MLP neurons of a small language model. Each row is named by its layer, matrix (down: output weights) and neuron, and shows model dimensions 16-111. Each number is 128 + 24 x the weight over its row's rms, rounded and kept within 0 to 255.
A block is one neuron, or neurons of one layer that tend to fire together. Before each block is what it responds to, as a language model described it from the Wikipedia text at the highest values.

Final word pieces that finish a split word, strongest on port (support, export, a ship's port), also ual, ular, us (individual, particular, focus); also == heading markers and sentence-initial At.
L2.down265 [118 169 144 124 125 142 146 120 138 131 137 133 141 122 139 123 106 112 148 114 130 150 168  81 121  95 143  98 110 138 142 132 122 142  87 114 106 113 133 145 129 147 124 161 126 123 140  82 130 140 109 111 172 168 107 118 114 115 127 123 131 178 131 122 170 150 180 153 133 154  83 132  83  87 147 103  94 157 113 113 148 117 125 140 107 182 134 144 144 126 138  93  98 121 143 120]
L2.down305 [120 137 133 128 107 136 133 119 150 112 140 100 108 112 128 135 133 139 130 139 142 158 120 131 128  69 111  80 137 169 133 120 125 119 177  96 103 104 112 136 119 135 139 125 110 139 187  76 137 137  95 163 115 151 122 150  98 153 124 121  95 120 146 104 146  99 140 113 141 159 172 166 134 128 133 115  71 156 118  92 131 136 107 129 128 171 104 128 136 109 130 126 174 137 131 106]
L2.down775 [ 93 102 167 192 116 123 139 117 141 139 107  94  66 122 136 166  78 136 122 128 128 108 109 153 167 115 106 109 129 111 136 143 164 113 130 122 117 118 103  79 154 119 106 134 114 125 178  21 138 147 111 156 148 102 131 167 129 128 120  97 115 118 147  88 149 110 130 129 118 177 143 159 152 139 146 133 142 133 146 145 120 156 141 172 118 141 153 140 129 110 126 134 185 108 150 158]
L2.down965 [147 124 121 188  78 116 164 118  97 155 109 138 141 100 109 126  99 174 132 153 152 104 146 143 155 121 103 144  88 165 144 139 165 158 161 144 100 142 124  93 165  96 149 120 126  96 158  15 140 117 103 119 115 121 134 124 119 190 147 108 127 106 141 135 119 152 112 117 110 145 100 125 141 123 141 122  95 139 119 140  66 172 156 124 131 106 112 125  69 123  90 126 153 127 133 126]

Mostly "to" introducing an infinitive after verbs like decides, agrees, ordered, leads, often in plot summaries; sometimes "of", "and", "for".
L9.down210 [121 184 133 146 167 152 128 121 125 134  99 143 103  91 127 119 150 136 103 146 111 101 154 126 122 102 131 137 141 100 155 103 166  56 172 102 153 127 163 123 108 155 153 136 119  90 168 140 169 113 136  93 140 124 168 144 143 151 152 132 123 123 165 123 132 107 129 118 138 150 126 127 135 144 142 126 120 119 164 170  91 134 102 136  98 109 129 133 128 171 149 142 114  96 110 106]
L9.down239 [114 159 114 159  92 136 103 139 149  96 108  83 114 113 134 119  94 100 134 165 114 120 208 152  97 104 166 136 131 142 123 116 132 104 163 140 139 178 102 161 141 115 155 113 126 172 119 122 154 138 140  43 140 116 112 137 170 141 143 143 122 118 140 149 106 142 119 143 147 175  99 169 143 104 111 146 118 106 123 101 111 113 115 145 156 115 135 144 136 167 155 134 159 130 113 115]
L9.down287 [104 152 138 116 117 132 118 124 127 156 139 148 139 130 114 113 106 137 139 107 135 142 144 150 120 157 141 141 112 124 145 113 139 146 146 103 134 145 125 140 107 137 109 130 123 157 104 164 112 128 104 144  92 110 146 147 134 137 140  77 144  96  90 112 144  97 145 134  92 134 164 119 154 116 135 110 135 130 114 136 155 112 125  97 149  95  96 135 114 143 108 130  99 161  96 103]
L9.down296 [101  95 153 128 102 118 152 151 149 106 120 125 134 125 125 155 170 101 125 157 143 138 141 140 115 145 131 138 138 115 171 117 140 117 120 151 133 144 141 175 138 103 150 128 112 128 134 128 166 106 106 106  98 121 135 122 111 120 129 132 140 156 144 120 110 147 158 172 141 142 110 159  98 104 127 120 149 131 144  88 140 108 125 109 121 148 146 114 175 127 167 141 138 105 116 139]
L9.down353 [153 151 124 114 104 151 125 126 101 111 124 136  80 102 146 109 111 124 146 154 116 129 141 136 137 114 124 125 110 116 157 126 139 103 140 120  90 162  90 129 136 112 143 130 167 135  98 140 114 115  91 134 117  98 112 131 127 129 123 157 126 138 151 123 125 139 154 133 152 132 127 167 112  87 136 153 138  85 133 133 139 132  68 123 134 127 163 118 128 144 152 113 139 102 159 159]
L9.down362 [ 88 121 178 117 121  87 148 174 186 114 158 144 142 100 124 133 149 127 147 114 108 105 121 103 119 126  89  98 127 146 154 120 121 143 130 155 115 155 122 115 115 125 134  87  72 153 127 105 112 156 119 107  88  97 167 159 130 105  80 138 133 144 143 126 110 148 149 155 135 145  79 104 150 174 119 102 107 186  96 117 126  98 130 133 135 123 164  82 113 148 157 159 146 125 109 165]
L9.down431 [124 116 178 123 163 116 143 146 113 126 158 138 111 146 102 112 140  84 134 115 127 114 121 144 130 103 116 147 100 110 158 117 127  96 152 121 114 118 154 132 126 124 105 138 114 118 123 126 171 120 118 140 139 151 116 126 141 146 115 134 160 129 107 151 127 136 135 183 150 164  77 124 139  56 141 137 112 117 151 163 114 129 126 142 138 141 127  87 135 107 147 176 116 154 118 152]
L9.down452 [117 163 108 138 160 145 195 153 117 134 143  93 136  95 131  88 148 139 124 121 116 135 177 126 109 118 147 118  89 129 133  92 111 126 152 161 138 120 121 105 145 121 124  86 142 166 134  37 169 154 135 117 158 131 140 151 135 144 178 117 135 113 163 107 124 133 114 100 152 149 125 131 122 185 179 127 129 127 137 123 148 137 129 113 179 148 121 131 129 141 112  96 110 139 110 109]
L9.down453 [118 130 121 164 105 131 127 105 160 158 140 110  80 146 162 140 120 147 109 133 133 110 114 163 113 130 108 122 139  79 139 151 134 143 133 103 106 139 141  96 105 159  79 124 139 116 129  84 148 133  87 136 164 138 122 169 122  95 120 150 118 137 119 104 141  56 115 139 130 113 134 169 105 148 149 108 174 107 150 139 139 135 115 116 134 155  98 126  99 120 129  93 144  90 154 109]
L9.down460 [100 127 107 183 111 177 177 122 110 110 131 117 137 117 154  85 129 129 149  70 117 101 133 106 140 147 148 112 110 106 105 129 149 125 110 160  76 130 145 147 144 151  91 134 110 153 118 128 144  84 136 132 118 135 123 123 111 179 125  98 160 147 175  79 159 162 119 193 122  99 159 133 103 161 150 117 132 145 132 103 137 111 134 120 139 131 145  72  58 120 101  96 146 153 133 132]
L9.down510 [ 93 138 130 112 132 124 142 120 100 128  92 111 129  72 121 144  71 127 126 131 114 189 153 153 153 130 113 138  87 128 134 149 146 106 166 130 148 132 144 149 149 150 106 121 118 107 121  44 145  96 146 146 123  92 149 136  77 143 153 140 143 134 108 100 165 143 158  89 109 121 131  96 139 126 122 164 138 138 145 117 156  75 130 129 127 112 143 145 113 172 134 120 166 143 108 116]
L9.down556 [ 90 123 124 119 141 168 113 128 102 137  89 137 108 134 146 108 106 115 192 127 105 121 105 114 115 146 101 157 121 106 135  89 163 151 164 138  46 121 138 115 111 156 154 109  96 132 112 127 146 148 123 107 116 103 138 114 137 138 153 126 178 135 140 157 141 144 118 166 117 117 119 168 138 139 117 119 103 165 146 141  67 134  94 130 169 112 149 158 114 126 115 118 129 105 128 114]
L9.down835 [137 147 151 104 126 136 148 125 149 114 113  91  86 115  90 113 145 135 117 102  95 143 149 100 134 138 108  98 138 115 125 152 175 139 170 144 127 113 145  93 142 168 106 132 148 175 114  98 165  81 152 104  95 100 171 154 163 125 128 140 120 136 124 131 145 126 165 113 159 136 117 140 130 198 118 135  92 157 113 115 123 138 102 160 121  99 132 114 140 148 132 148  96 204 122 128]
L9.down934 [116 140 146 121 121  84 134 105 160 145  89 131  86 163 151 104 134 157 123 136 115 151 130 128 147 134 120 114 148 117 162 140 138 151 155 144 162 124 134 121 106 139 134 142 147 155 143 186 132 149 109  98 125 140 130 149 175 119 121  96 115 114 110 128 109 157  97 140 138 117 145 136  86 170 110 137 117 117 127 123 150 118 107 131 171 113 145 163 136 124 133 172 146 107 130  98]
L9.down965 [ 82  80 133 129 127 146  92 131 100 115 147 107  86 159 127 132 155 147 129 141 121 133 149 151 119 159 165 136 135 122 149 107 131 115 164  93 152 146 131 140 116 107 117 181 127 125 122  82 105  94 108 127 120 113 126 124 143 156 100 139 170 133 141 107 116 139 154 128 120 120 134 132 134 115 161 114 148 121 134 121 145 162 126 128 122 152 107  98 155 154  99 136 119 178 143 150]
L9.down966 [ 90 127 132 135 111 134 116 137 140 124 191 118  82 145 136 108 148  96  98 150 125 145  75 102 135 138 201 127 118 101 154 115 145 130 123  79  95 134 128 152 104 110 158 101 178  97 157 128 148 133 116 126 107 116 107 112 148  90 112 136 166 134 113  93 142 178 134 126 153 143 161 170 147 131 146 134 150 118 171  98 118 115 119 129 118 112 114 125 146 127 121  81 103 133 115 148]

Final fragments that complete a split word, mostly ould in should/could (also ot in Hot, all in Hall, ree in free), plus function words such as all, into, who, than, while.
L2.down290 [112 107 156 135 141 126 138 135 141 111 130 126 101 114 118  93  89 125 131 121 133 116 170 113 171 150  93 142 149 121 155 141 114  98 101  89 157 122 138 138 134  88 160 146 152 156 161  83 124 151 166 117 120 132 126 121 133 136 111 133 151 131 129  72 153 106 155 139 113 151 155 166 145 165 149 109 130 115 152 107 120 158 117 102 151 136 148 127 142 127 139 133 172 139 134 133]
L2.down442 [144  96 143 124 131 104 112 146 160 106  87 134 134 115 127  95 149 130  94 142 145 130 157  79 115 119 118 115 142 123 134  97 132 122 140  97 136 115 165 168 139 139 122 129 126 106 100  84 136 175  80 159 127 159 156 102 138 124 118 155 134 137 112 118 109  95 115 155 128 136 140 136 111 102 122 107 104 114 143  74 151 108 138 117 148 150 125 152 117 129 135 178 135 141 157  82]
L2.down660 [124 113 112 113 147 160 110 118  82 126  88 107 120 136 167 121 106 123  93 114 153 132 108 144 148 123 161 143 136 140 111 120 139  89 136 127 107  99  45 152 122 142 153 179 153 145 128 133  91 154  78  98 113 127 132 115 132 122 120 174 184 154 132 109 124 137 105 129 113 123 143 110  92 115 134 163 128 117  53 135 124  90 128 128 120 113 107 137 135 123 115 109 136 129 120 134]
L2.down885 [123 131 155 142  73 136 103 149 101 135 104 102 145 138 119 145 143 119 137 136 140 152 124 120  92 165 154 123 141 145 122 165  87 117 112 125 133 100  83 147 121 128 132 131 173 110 155 100 103 155 110  95 135 142 130 140 114 135 121 149 207 131 134 120 139 133 156 111 136 107 119 150 101 106 100 168 154 110 132 149 155 168 149 137 130 124 122 157 129 148 189 153 119 125 150 162]

Last piece of a year, adjective or the article a inside a descriptive noun phrase awaiting its head noun, e.g. "is a 1985 American", "a Palestinian football manager", "a conscientious and".
L9.down37 [137 132 158 143 104  97 142 148  92 101 153 170 146  95 112 123 159 178 143 119 122 151 137 106  95 120 113 149 128 133 133 157 126 149 125 105 157 118 147 122 120 125 143 124 125 110 129 152 142 115 121 121 164 103 155 145 144  79 114 174 136 116 100 107 118 100 160 109 129 131 108 130  82 132 108  79 173 112 117 154 199 121 141 123 110 135 150  62 135  86 136  93 120 143 108 134]
L9.down87 [103 159 101 118 128 162 116 104 153  74 127 147 103 140 141 108 126 107 125 126 159 149 138 120 146 118  91 120 143 134 141 131 152 124 126 118  92 160 116 137 108 127 132 121 119 126 124  93 127 124 113  77 155 119 164 181 122 133 146 130 123  94 125 132 165 126 117 145 122 138 113 109 142 168 130 146 161 102  75  86 132 108 126 110 148 115 134 123 110 141 140 151 150 147 137 123]
L9.down252 [162 117  91 127 154 162 128 136 123 108 128 116 122 164 147 141 123  97 147 132 166 139 133 125 160 137  94  68  86 112 145 121 115 170 138 115 129  96 136 132 151 130  95 116  67 120 116 113 128 155 133 192  95 100 137 101 107 138  92  81 123 115 120 115 110 114 120 115 116 124 164 150 162 131 136 142 159 128  94  89 114 108  98 135 115 127 175 126 129 118 155 149 118 144 105 116]
L9.down351 [133 156 136 114 127 110 134 154 137  87 112 118  88  90 163  85  80  93  94 115 109 109 146 122 137 125 146 133 104 137 182  97 122 126 126 115 109 161  91 145 131 138 147  95 132 109 125 143 166  95 123 123 153 168 120 144 121 130 119 105 140 120 123 145 117  94 142 127 101 153 153 108 103 171 129 137 149 103 117  96 139 120 119 157 190 152  98 104 149  56 122 142 115 132 111 138]
L9.down354 [117 101 107  64 173 156 106 117 164 100 143 156 128 129 107 101 109 137 145 111 131 138  93 130 122  97 126 174 136 113 130  92 137 123 118 119 170 148  95 120 109 133 121 140 176 175 100 151 134 112 158 119 135 129 101 132 149 128  99 112 155 136 158 137 134 119 129 124 141 131  90 108 151 104  92 148 113 133 182 140 144 105 137 103 132 177 145 129 127 121 125 142 130 144 129 124]
L9.down449 [142 173 137  99 110 156 117 134  99 101  93  94 108 123  95  97 100 110 116 133 185 111 119 106 101 147 127  75 104 138 176 130 112 103 132 121 125 148 123  89 168 120 143 166 118 103 119 138 153 138 114 133 116  71 143 139 146 148 118 172 115 101 155 131 112 113 121 141 146 113 185 119 119 124  81 119 133 120 118 139 160 134 132 189 174 118 122 133 126 125 126 145 154  81 140 142]
L9.down590 [102 116 150 147 115 102 115 143 169 110 127 109 131 169 137 124 119  96 139  62  82 120 120 124 127 152 145 115 146  97 147 147 130 138  99 158 130 121 121 109 130 127 149 141 103 132 135 119  89  96 163 109 162 130 150 126 132  83 133 172  82 148 137 108 152 131 170 116 133 122 128 141 118 154 189 135 152 126 152  99 100 132 115 142 104 134 170  90 130 114 155 167 132 114 144 148]
L9.down605 [142 161  97  92 176 177 119  99 127  96 121 157 158 155 162  91 132 111  79 171 164 151 146 123 140 129  92 100 126 124 153 132 120 126 133 128 132 119  98  81 150 122 144 125 154 141 117 153 123 146 115 142  91 142 131 133  98  83 109 148 162 138 103 127 122 129 130 126 167 115 129 107 150 133 155 103  96 123 181  89 118 112 118 112  98 131 100 174 147 128 130  92 108 117  77 160]
L9.down622 [ 73  71 121  97 150 121 128 142 136 125 114 119  94 161 145 128 156 109 131 146 169 164 116 111 137 129 116 107 130  77 118  77 166 119  97 193 127 139 125 142 140 117 126 131  96 145 117 152 152 128  65 110  92 116 143 191 108 143 101 111 137 131 131  98 126 130 184 159 119 140 110 110 143 107 114 142 144 124 131 138 165  87 135 137 137 128 137 133 122 171 157 146 181 128 138 143]
L9.down641 [178 115  95 156 138  90 145 138 141 121 153 147  86 155 114 105 140 128 135 157 130 169 120 149 113 133  85 100 144 124 135 131 118 143 103 108 117  96 106 118  94  83 112  96 104 145  73 127 149 120 114 106 110 118 113  73  85 152  97 113 153 106  95 163 152 146 115 127 119 111 112 143 145 128 130 161 128 109 119 124 181 128 131 157 113 139 146 130 144 166 137 132 113 105 125 131]
L9.down741 [123  95 104 156 118 131 134 161 162 121 112 131 152  99 162 104 155 132 133 133  73 133 102 143 132 150 113 112  79  79 121 147 128  78 136 150 143 124 147 106 101 147 113  98 175 138 133 126 149 147 122  91 132 130 130 173 156 150 134 135 130 129 140 115 112 162 150 147 128 121 105 125  87 106  97 103 139 116 139 120 149 138 123 164 108 186 144 128 152 129 131 105 143 189 149 180]
L9.down764 [112 114 130 118 103 114 114 139 140 116 169 107 102 133 200  99 101  89 102 116 105 131 105 127 119 105 153 104 128 134 124 119 139 164 135 129 154 114 136 156 153 113 130 135 147 139 137 140 120 134 128 108 149  89 109 113 143 148 113 136 101  98 144 141 122 144 124  91 128 116 129 134 129 166 109 133 114  98 135 127 123 137 129 141 147  76 143  91 102 115 117 177 107 109 123 106]
L9.down887 [115  94 110 138 150 152 116 123 181 121 146  95  86 177 152 146 190  80 113 116 132 125 157 169 169  98 138 159 165 114 166 134 121 133 121 103 113 134 151 144 123 116 143 102 160 158 109 112 141 111 137  88 124 143 131 144 119 130 173  84 102 111 163 136  87 123 108 122 110 160 118 105 141 180 115 145 138 131 125 135 124 110 107  99 134 135 120 154 103 142 119 138 148 145 117 129]
L9.down941 [113 133 148 105 135 128 104  99 146 143 126 125 161 120  85 115 105  99 119 122  91  85  90 138 134 120 141 131 150  95 116  79 118 111 110 172 148 147 101 134 159 100 120 156 142 139 111 133 146 133 109 121 124 139 179 122 123 115 141 136  83 121 134  97 161 155 152 134 152  76 121 114 149 102  96 115 117 105 118  85 130 116 165 127 128 126 119 127 110 101 151 100 141 146 136 113]
L9.down1007 [139 129  96 112 134 119 126 123 169 124 141 134 131 127 185 101 138 115 108 118 138 154 142 113 105 149 154 146 155 127 111 146 146 111 125 116 102 139  95 133 114 150 118 140 123 130 133  95  97 119  95  92 132 129 106 135 167 161 144 131 106 102 150 114 107 122 147 124 120 129 125 140 151 163 124 113 113 122 128 124  94 133 127 102 112 149 129 121 146 128  78 108 109 132  77 192]
L9.down1022 [116 177 116 120 150 136 126 120 137 108 131 143 113 110 127 105 132 123 115 134  98 127  81  98 149 149 157  95 165 125 121 172 123 104 126 133 137 119 134 139 101 130 136 135  91 105 104 149 130 143 137 113 144  88 127 176 124 190 116 134  99  97 130 107 176 134 125 141 124 107 148 129 116 129 120 152 143 153 137 129 184 132 144 112 127 130 119 111 150 151 135 139 125 130 158 178]

The articles and numerals a and one, mostly after is/as/in, as in "is a suburb", "one of 12 players", "one evening"; also a few fragments such as "divid".
L2.down59 [133 158 124 114 127 125 138 106 102 129 101 127 129 137  95 155 131 108 133  95 110 152 150 133  94 140 143 103 171 112  89 159 124 124  96 127 102 117 108 115 139 116  69 136 118  74 127 131 102  88 159 143 134  89  94 148 127 110 120 126 141 141  93 122 135 146 159  86  88  81 167 140 154  72 109 157 118 140 152 150 103 108 120 101 127 166  77 113 129  85 147 105 148 160 125 136]
L2.down921 [111 130 143 118 118 147 154 138 110 151 123 104 114 186 134 154 132 153 111 141 133 163 155 156 147 133 117 146 144 130 138 114  89 113 141 141 102 132  82 129 145 114 166 181 153 129 133  79 146 109  89 147 130  84 124 156 148 132 137 154 104 145 152 100 168 114 121 125  90 137 188 131 146 116 111 129  77 136 152 141 111 116 170 132 127 133 153 142 133 102 149  81 146 114 100 151]
L2.down944 [123 162 125 137 156 141 128 119 177 123 101 106 148 144 174 139 132  96 103 162 110 114 131 163 134 128  93 121 148 127 117  84 128 106  97 123 122 137 109 164 125 131 162 113 149 158 132  50 153 130 112 134 148 122 134 125 143 132 114 156 122 103 165 103 132 116  97 135 134 195 153 109 153 169  99 149  98 126 124 163 133  89 139 118  94 154 144 185 115 127 148 143  82  97  95 126]
L2.down1018 [167 149 145 138 117 116 193 107 166 117  74 128 144 134 127 112 155  90  95 135 157 102 153 142 127 136 170 152 179 136 126 144 134 114 122 173 162 129  96 167 164 122 140 136 151 134 152 162 142 124  98 132 156 118 141 159 118 135 159 137 147 107 136 122 112 149 147 134 145 144 148 133 134 131 152 131 100 109 144 183 121 142 164 119 111 136 139 176 156 104 139 212 120 160 125 148]

Tokens that open a phrase whose main word comes next, such as a, first, to, which and the pre of previously, plus the blank line after "= Title =" headings.
L8.down533 [152 108 161 110  79 137 182 133 147 109  90 126 143 109  71 103 156  93 104 122 152 131 134 115 110 109 115 129 123 163 178 109 138 107 112 139 142 111 162 129 131 171 116 122 196 129 102 188 117 145 129 120 142 150 140 173 109 100 111 153 132 136 122 119  99  86 128 112 134  93 131 139 133 113 132 136 155  98 128 106 116 130 111 139 127 162 130 144 136 120  87 122 157 139 133 132]

The final piece of a determiner or modifier just before its noun, often in opening definitions: year digits (198-5 American), nationality suffixes (Brazil-ian), a, 's.
L8.down133 [145 137 151 112 145 116 125 145 108 145 120  96  85 165 125  92 121 125 135 132 133 127 151 152 122  72 175 121 108 132 176 109 149 137 116 129 125 113 123 167 107 152 107 101 151 105 152 116 117 114 131 128 190 106 106 173 138 144 139 126 149 121 114 136 141  94 107 154 102 132 153 175 149 130 126 126 127  91 115 125 147 134 113 121 149 157 131 106 134 115 132  93  99 129 180 160]

The table pipe or final digit closing a vote count in election result tables (e.g. "2,112 |", "11,873"), plus scattered word-start fragments like Engl, wor, M.
L8.down895 [127 141 137 129 126 153 112 125 118 107  98 141 115  85 136 164 128 167 155 107 134 121 133 122 111 147  88 156 140 142 133 142 108 145 114 104 159  92 128 115 118 110 115 100 153 115  99 141  95  89 198 115  86 160 145 121 128 105  89 157 100 137 149 140 138 155 113  75 156 132  96 155  87 115 105 138 156  93 137 149 157 169 164 122 143  93 135 140 158  98 130 132 149 169 169 122]